MLP neurons of a small language model. Each row is named by its layer, matrix (gate and up: input weights; down: output weights) and neuron, and shows model dimensions 288-383. Each number is 500 + 50 x the weight over its row's rms, rounded and kept within 0 to 999. Numbers have three digits each. A neuron's up and down rows have the sign that makes its largest values positive.
A block is one neuron, or neurons of one layer that tend to fire together. Before each block is what it responds to, as a language model described it from the Wikipedia text at the highest values.

Description: First word of proper names and noun phrases naming a country or the world, such as United (States), World (Cup, War), Japanese, Scottish, Turkish.
L3.gate125:481563456501418507531607497475456509592447474551501450450478497484463605485445514518462512505457502503456425517467532458550555499492520454567526484528465495502519465546485508500451498484480435465548486427457491458423502554444560422614410507604491535456492450546558510473540535445446513449
L3.up125:475465397482534505452518486495493540541421485563477478451462534505447553422483581541421558595532533507451340531499488499503417497569540429468557535482431524556534465553429500510464577550512412401536602499519589467528455632460495495438489413526587556496490537523566532537610521483518542485
L3.down125:539544464464553502586458535588460558579504498538449554507458593477555559529530417435536463460515470526473544469544492501469490537428447509460491453482571437532505461489454534451588408401391529516534471513523460481638423511598558566556559460548464439538424420418478574434491441557588507510
L3.gate358:513571465470513540410464495422513556524589509555518573500473470529494464623482534359421459392465461516456474528433421487479543505478547494524491513534515572575492437504449490511516502538454509558582403470554458539481528504491470517443529445476496405529536562547500515510387440518573542564
L3.up358:459551407486511583668536524502560491495490469562595472396479424439507490511526496443538519516501512471418406482427403534493536412532475553543492507554414537476515537561438436351520556558561414515572537446515469360529499530478429506372488593508554591493570495506532662505541495459546494546
L3.down358:599468490463485455355410548530410527528570572518480556513442574552464570499443501491423434437491537519522511475515501561451550596463475468458483512454644507515451444532557504577419518534523454492498480582565489575520447560549518420611579415515476441466504519434465384482448458553519508526
L3.gate377:467570451482428459503529532528474523563468457561556397573500422492500444603527430476554471537392501480402507546353595514513451529492604501566487404472529447454445544484477509501425543516445458529588491520522436430397579589482416550393544537558497557467514543534461490524517506487505485448
L3.up377:427438487452513582509463509589516539413513508440452426453517600541422560560471467511442449404491428483434582512557548554453451513584547539534538503555498520574513564584467424520484526602432565509563538540562601469479437506530478503526461539502428577505537522601469506483559469473469562445
L3.down377:451488539406492541547437412451548491536501550516514513362510498495497492407531567510492503438638517562582465463568435443495472527446453542466514450551446568520484552453420481558542513537499644465537499416452512578474417451462507491463452435499490510552483521406457558554497488488466425569
L3.gate399:503520564476467519459574496457509495527527559531344491475496551462476529469557484499474487488439525440443515493466510532484545536488487563494551501518452499524593531487533511567533470499503471485458517531410382498498417531476478458395468586461601521415476457617499524464626577497518582487
L3.up399:462530453555520502430508530515586431512468557498416487428510542439517525490566541513406590380561460489548527523488557515513587504478508603464566517461441436574555588516533496576554450522491598547430476487484470522544524557513456532484478525565536523477422561606454504493613539497482527441
L3.down399:424545493472420502504484462431552431484566530494532511477548469583501437504479472487433497391590448508491477464502538450473539524513523493595492339544396518453499513490442521516541467490572533437570482422490510591530425487372499490545526409551354544497611536507515559498466569511510560517

Description: Mostly a leading or inner piece of a word split into subword tokens, especially a capital L (Losing, Loyalist, LED, resemb-l-ance), plus occasional pronouns like he and commas.
L2.gate53:545495485595541525469452545528522551428515510454486482544516576589468467537388448449469545613470516508437423503493481544518438463494541460492434518431564527432561500473515474481481525505517558490516444577397571616474519488481533530441492486461521499470491443497545592574417555538464458549
L2.up53:503512612467503498447490473521489485522566444499533514556512530462440533600530536522399374513494518547438680494576437525536474507539538572482467607480547488465592499430570347515591543467465425473513457527561434609475520452523434460475530495533494464506539504499467472528497481560493624479
L2.down53:457515486549464420668494463440435446544484505493524547500502457454525556453558524564551490514437568511553495523492458538515478461576551451515453514452477585533456508535475599572487530512477484497462496488478575518544517497323512443530486541531463558493462531550431561468495606453487417492

Description: Short word-internal pieces that follow a prefix-like first token, as in inter|p|ersonal, sem|iv|owel, rendez|v|ous, often in foreign or technical words.
L3.gate158:509607449431499540588617376480612503488466536542509516520505406489550520564480534387524435468512491455405511496549472572472461465505462501559462445392470554557467486504468439575472547443473512519520429514493489537462479482494578557433566512492485459451507505463556551530549562468511475527
L3.up158:460565352434468483471526542541508593415495503445447500508487438526480520580488452409460447546458499474417497531510447475446472609567422526487509531489562545520430497421496529452516568448493493610542518548537503554513488433470510512510588461443454451475468529491517495570487507353494467506
L3.down158:498508477497573466443495467546440543542548474571461573395533536448499551542471457394429472463485529630461535554509500471480502570466519437509545499545362519541473499572531492506482446476495478474451577506505419369458404550625466558428469548462455501529467471458497488509474373436426492423
L3.gate250:281444478546422470476524640530508577450484549500551440410431449516436484499463467427453478485446537588485503600500434505500511531455532491483462494445437519456520492495498479584471542478486459506489549449596554499492608468394492497495479508380392518395507566580475537503445501439570623567
L3.up250:482471413502376464470426596564527535469572457499444510522482518551514496512494476441559483509499544459403524480471554584484479547500541466555527537474542435462591440454583534470493523528583509566468488553474584549480548509525512427459509568528473474497469535587536442456482523515476543467
L3.down250:495499617509608535531452425473527544561412460462507562492528491513424522477513503515458528587518539554508505534668473515516516517484574505462521526536440574516535547505416440569489491449484579491501498508534516524461548482400581493457458405513426439364554488489559551467528487592551507488
L3.gate414:430420465506463468457554556479594483506458549570561545497543594515498611495456545512435546410484567504526429527464529541419518602465523440423417444454520445379465424510416537456572512443531548496557616541458455452501519475381520535430489538555393550437515424524470559468618481552508527512
L3.up414:501514487591447540536410527612525521545535424505462509528509491483450518464489505534545498516462547465462595470480546529490474540473614519447527518429480544425435472428568441558505542395577492525449500557571442519492457442562573420430554529486481512486514548571460513507482533562449504596
L3.down414:390535420516473624532539465403547475478499581456532455497470305485571501486494559531438450447437553426483512441531461480499441478600493496592532437453509520530451533423480564554531495453515513558422524468445527510466502497254443490506455472546421580412608456554544485469481577462503566509
L3.gate726:448492480552541463434468600513578637450503485495456473616501572568527376455505473573527504490593518540479479528567546542564531451509442487452558536436515584466537431442502436591501499534495481354498531497469475542527451440480549557463577454604503479446460612582481475442415492472582544482
L3.up726:517381468584434519496543509483490490510496592555568599464487562504502569484521574599516438449491472532467491493599530561458488398470523491489458495475489454446582469465498529572472565467497431493531451484610632517587465565500496432560427479577467508485547590492518434452450458437505445439
L3.down726:585561483490552435499506485565480440456436453473425423476449437452561488566488436361493485577464522455536456580512460451470474510542529470464512479466573507537532480521413586518477469552472621577545577546509416557390531518440535494436511628534523536543560437463463593483529573480451586559

Description: Mostly the word world or World, often after the, as in world champion, world premiere, the world's, plus $ after US and scattered first tokens of table cells.
L2.gate115:558532471450430466437538517550507484587495505469585508431593513481521429429477507516456521525384467458458546444511523523470399430587566525493477449569531509519499592560476469500623491563433477505482499460493571511499529417448464534535499593562527556512493507510517547453445554445521575453
L2.up115:544434489515463574496568495539536632485557493468507515541525496512500508426503427518450450485527461460404490428464610488516446517510509460542532528504411565549548423470462454510528529467494488469522416497384430568487519508512427479564588449324558465520637442454600533523501482421592419491
L2.down115:556537439531493458463508560510469517516468495569453520560500556538424499465409527541520496465509432518512563434541517544402503480475406526549418495527570466464454487525452492420453497548441546483534466498516647422519508529523496419564465532541447544520437562493417497505516432496478630501

Description: Opening or early fragments of longer words split into several tokens, especially after prefixes like un-, such as un|att|ached, Comp|endium, rep|ulsed.
L4.gate64:509510503448526512487513460545614545506494490524489554574463461531495469454381502456497538501523551475417486520450566527520495474532400497505467512580417487517461502431561518486526492486541483460524547548472530466504529550484636459530455612451418612428536466571531568529553508447466453518
L4.up64:423476484436525477533490508496606557483498539516477490527529626423580491443480504482612500636535459569401433498530585442502525429528517441507502479561399499434474484559546484600456415584546448464525453424514481472548563472478559510445580486486445568448509406486536556503465502576538460426
L4.down64:574564496564415571488531506546507430417491606483602651458392587459558468573483483594508551460439487491398521434471516545491454556507539545511502509456528458536546442522412507547558555438497427574456500517468571559436501504559518399426556474589438487389489526676408610533521471522452480553
L4.gate400:384478563506496501539454434509482489477453457474486468557496461555572523444523481525440443488457568607560479585561421468542573459581477516628419475431519478459519518425495464494446475432596481469473571537456392519504581510465552431481543555458507531479499515491526548418473484523540573563
L4.up400:430495508482522543495519475448472508511495453502498494466462465488508522518509417533439518422436577570566431553501488438502566477536603521633481521427578486473446595564459443513496546393542539414423525523506531516501457409464401498472474519537459516497508602528501574516474465469543498564
L4.down400:450542441502532495493459498540445438526515521515584508563480523485514490542485500512559501502460424418479509494526521510491386478466650414461441537521445537532546531493558540530600560526428600499477493522561501585496443521546535495505492572583402543554589591459456514458479501320553448543
L4.gate517:455480521442461564506505421402544565511458523466447479549460431563497533410487374451542518485449482582492558531509498498509387502482465491599390578488541490497459477499432507572431519510511414412502469548425537491402543542461549409439492517501390517452536534577538536536484489473572466466
L4.up517:569518563456471501588413520560440463374635523480592488465463533597513444483452550532487472480496619466498534513573429409473503444480536423465471460480544523510453540455555537532565502480421498478519524500518477712510514467486516564486585460517535500545604506484455502480533518479475553452
L4.down517:438507502484439502414532509501449525493446579552432564539426381503566523446581491508505447471526478618454501503501584566490433488475510413498441512486523536506449416510437526528440499514420476567473480473450576408485441454693589541612493454475518459522482463469391540505430378457586537400
L4.gate696:467563469450514533520571546509441567398535430518471373537484556541535492470458539520463507506484479407467462561532556472508529552443493491557452547455507527502521564547416575471520511454555478540432455629499564433492595453516456501525475546480482599508476463550584462467500592418547579573
L4.up696:439504443513559604536469481498450520474575469550543467508481453528382470537513505520581427515407537490507508517432373496408436559490443542497539535463521510475514476519511489520516561512471496512514441463557505442539499455501432640500481513471508531502498626502486485541454471492545592492
L4.down696:483525531438446564510437541471580540450541592477417440434513596469587483520541569533483555455469364519416542479428554620482554454532589440468449584494518595519585584517575492442462472464517467489431476496430472531522551536514587501529401515496473570509535472426588448465481484427487362455